MLP neurons of a small language model. Each row is named by its layer, matrix (up: input weights; down: output weights) and neuron, and shows model dimensions 144-239. Each number is 500 + 25 x the weight over its row's rms, rounded and kept within 0 to 999. Numbers have three digits each.
Before each neuron's rows is what it responds to, as a language model described it from the Wikipedia text at the highest values.

Responds to: Verb-stem continuation pieces
L4.up28:487465534459509518512505471507500479464488510499475521484482466496501494470523453530487475494522512511509539465523494462519502515535515474537503512492537513501485456501514497434512536507497499492474494491535466487481508524509460529497526562454517521441497476469493544513498469482478524507
L4.down28:472456498483482476494465515507572459492503517513512482509491482504493492476482514522531505455497522495509485509495509515471513530524524481487544511511522499542488472495499500433486442479472488507519515508486499502525519503523543529511480526462506496528515522523502486509544511502514472463

Responds to: Middle digits of numbers
L7.up498:488565519493508482452487438488520528519518495484517460481482489491499528512521482457492495523541486478525468504517494496491534542485488490488505500493496516478503499490450545478480491465503496483488493513509508520529470536505547541521509500517482520484501452518481500508472530480542500474
L7.down498:524507509496533491490509509487515464509537500528462516494519454480490545507499516508466509503456504475513473471494484466471474517517504555543482554528494517521511536506478467456481506470494474542490491523533501509508517479498491470519470456502497487515537526443513529484504503482536548480

Responds to: Paragraph-break newline
L7.up146:478472462487545541483492506556492513532498455500510511488460521496527508488519481535515463476538485509512483515496486496524475511492483487458502491507511506476478511514479491481531485527544491518531528529520513504506487537474497505495528520484477542533509513501500493465493549534526522470
L7.down146:509503510469497509468513492473512518482492495522486498542439449492494506435535507519467463512468499488492482500485490486505514482537485547532502522496556498546549455503510461472464458456509462484486501508490504470498496506508471497492541499487496528488502520480506547484513462523484510516

Responds to: Clause-boundary punctuation
L7.up739:521478551482488484507487482489496540480473481517477501502526511471534477522499524494479523519494471481464486557515511459500513527498476488510478465495530502498466521483495466395533515490495484534519488503500530475439499457453495477484551490497473489536472507484472473530467509499489447512
L7.down739:500486463536483504465514512530507527518505521476577478480481426494491546471497489473498500486505572528531482428491514483529470496497516503525489521510497484510507517496463513470544468523549498492481513480531454482500518467520525522482458502530493542488499498496502523481487490535509524477

Responds to: Start of noun phrase
L4.up207:486497511504537477532449482490478505513486523499492508531505496501502532542533488497495497505539477535489518493502542477503519510515477508523506540500515536497485535459518466486511490512513529484521476503453518512498462503474508496503492513528513519500502503484538504497528464474489472519
L4.down207:514495520520485559515518530497502442523522508482508492507506476473475521518514455480519534471481488423497523510518503476432495539529520473491506481502544522473505523486507499494515510528519546467513521521483450518519460509493522539477544494486464502480500519492446519444505466496532475488

Responds to: Foreign name fragments; predicate articles
L4.up37:524507466485512542471502519547487493516477550500501513509491475490517561503507509495470492489497453517505477511505485503491519491515542507466474529518466509451468479497523505508532484542520535512481510485514535470517507521512529488510498465463483474468438479497394508513467499524477531509
L4.down37:487508525492511449498499517505495474486516462495500469517477473477474539504492556514452506534475516548505502508491507491475494476521497475538539515415495514530506525519498520478512524464498479475469529485456471548534493511478493475491502472498476500483480543447466510478519506470524465514

Responds to: Upcoming main verb
L7.up215:486474496525508556503545499522498510465469510525519474507503502541526462483520519505496520487480535471530493487490502503487545481500500459494487561487479572483464470505515483444493492538488558470522489471523476488453504519520492489511489503505467520528440485483455497496508502503437504489
L7.down215:496499521512517514537484537513494459430524514477464505503494526534510487511508500481531527542478518484531515510526510504502494493496494483459481425478469497485529500515516500475548501475480505473466489525487497489478465509465497529525515490504444516484496517491547505511507485500482468510

Responds to: Paragraph break before sections
L4.up226:479493456459497509490522485473501512528478462538504460471472523479503520496551522500490466499489498505482475497530512451503518497544505469512550514475480495510502484477513493487526473565492531502496491516502510482467514525520503515492471536456475462492510493505482490436489536536485489521
L4.down226:498542485502498507490524531488490425479465535468474533487487503508477493515509485498516516514477556542464501509485456521490523494525443472512465487529514481523517522471488499486522514519527461472491522541506515535522495508460488532517503543483548506482506469494473524453540497518478511497

Responds to: Separators and year digits
L6.up466:483494576503501468519542521504498500500475486570540466565486497458513551518507491480490526488492518463523534456506507484499483496494521518455476455508542471500501465495537507429478480488573484507507487431474478515479514518496542481469489480522486492452519475461493504508457514526493489551
L6.down466:530519485472468497518500500508483575488524549486461491455477518505508488467517460506526512503506513501527506526463503508490501470526489490512510496465455487527500483524474526521451548518445493454515507497522515520520553462506441514545508554490552513474460514469467501502534514499502472497

Responds to: Sentence-boundary spaces
L6.up149:443501516477515461458499524498509493503490481519522467507472523502507518534503541489504489483488536517524484497473516475455548507479481500514505499466539503458487468519503489504487487474515471479558510530516544487515484475511479518470458475481483507531517493513479510451477441485490505542
L6.down149:497499443462513497509472481513476487507478482475491515462478503541507517481473506506474465510474503458550506493470484548437487463509525496533473529500544482529487519523489529494477509546503517531486517563482517535497500483530547523454515529519504518452536482490486459499486528509519496524

Responds to: Predicate word onset
L6.up203:480453535509533548449506471493494513519511520521533490477466486509515492490566457517514532458481511508527514527489493489503566538486501505479486500494481493481527470553542510512505520490511524471460470513507475480482492519503436550470511538493483522561491541493491528514487515449524478487
L6.down203:505462511511504495516522533519556453502505505501498481517472526519565467530593512499501525474490508536487538500506470500515523495503487474479465496491501553481492448507486524480529486470541506481462507500525501496506509508514485534512512513494467518517508527493476477494527467497469463507

Responds to: Mid-word fragments
L6.up158:464525508505473521506497467496475470521468486430489531498502521486491528471529506495510506483495531499551500498525485505495533478480490481476502546483494524466522442556550536490516524521533504510514541479494503533489540518534554494510498505510527491491518525521490497481482493449527532450
L6.down158:464507457491486491505489499516464525507484511465538476517526500489467512545538488543468485512512491569518497523544510534491473418506520459477525478548491539474527495485472508500510510455512485470497531466488522506490453502482516529482464510504481532465513496488479452476513504508535490460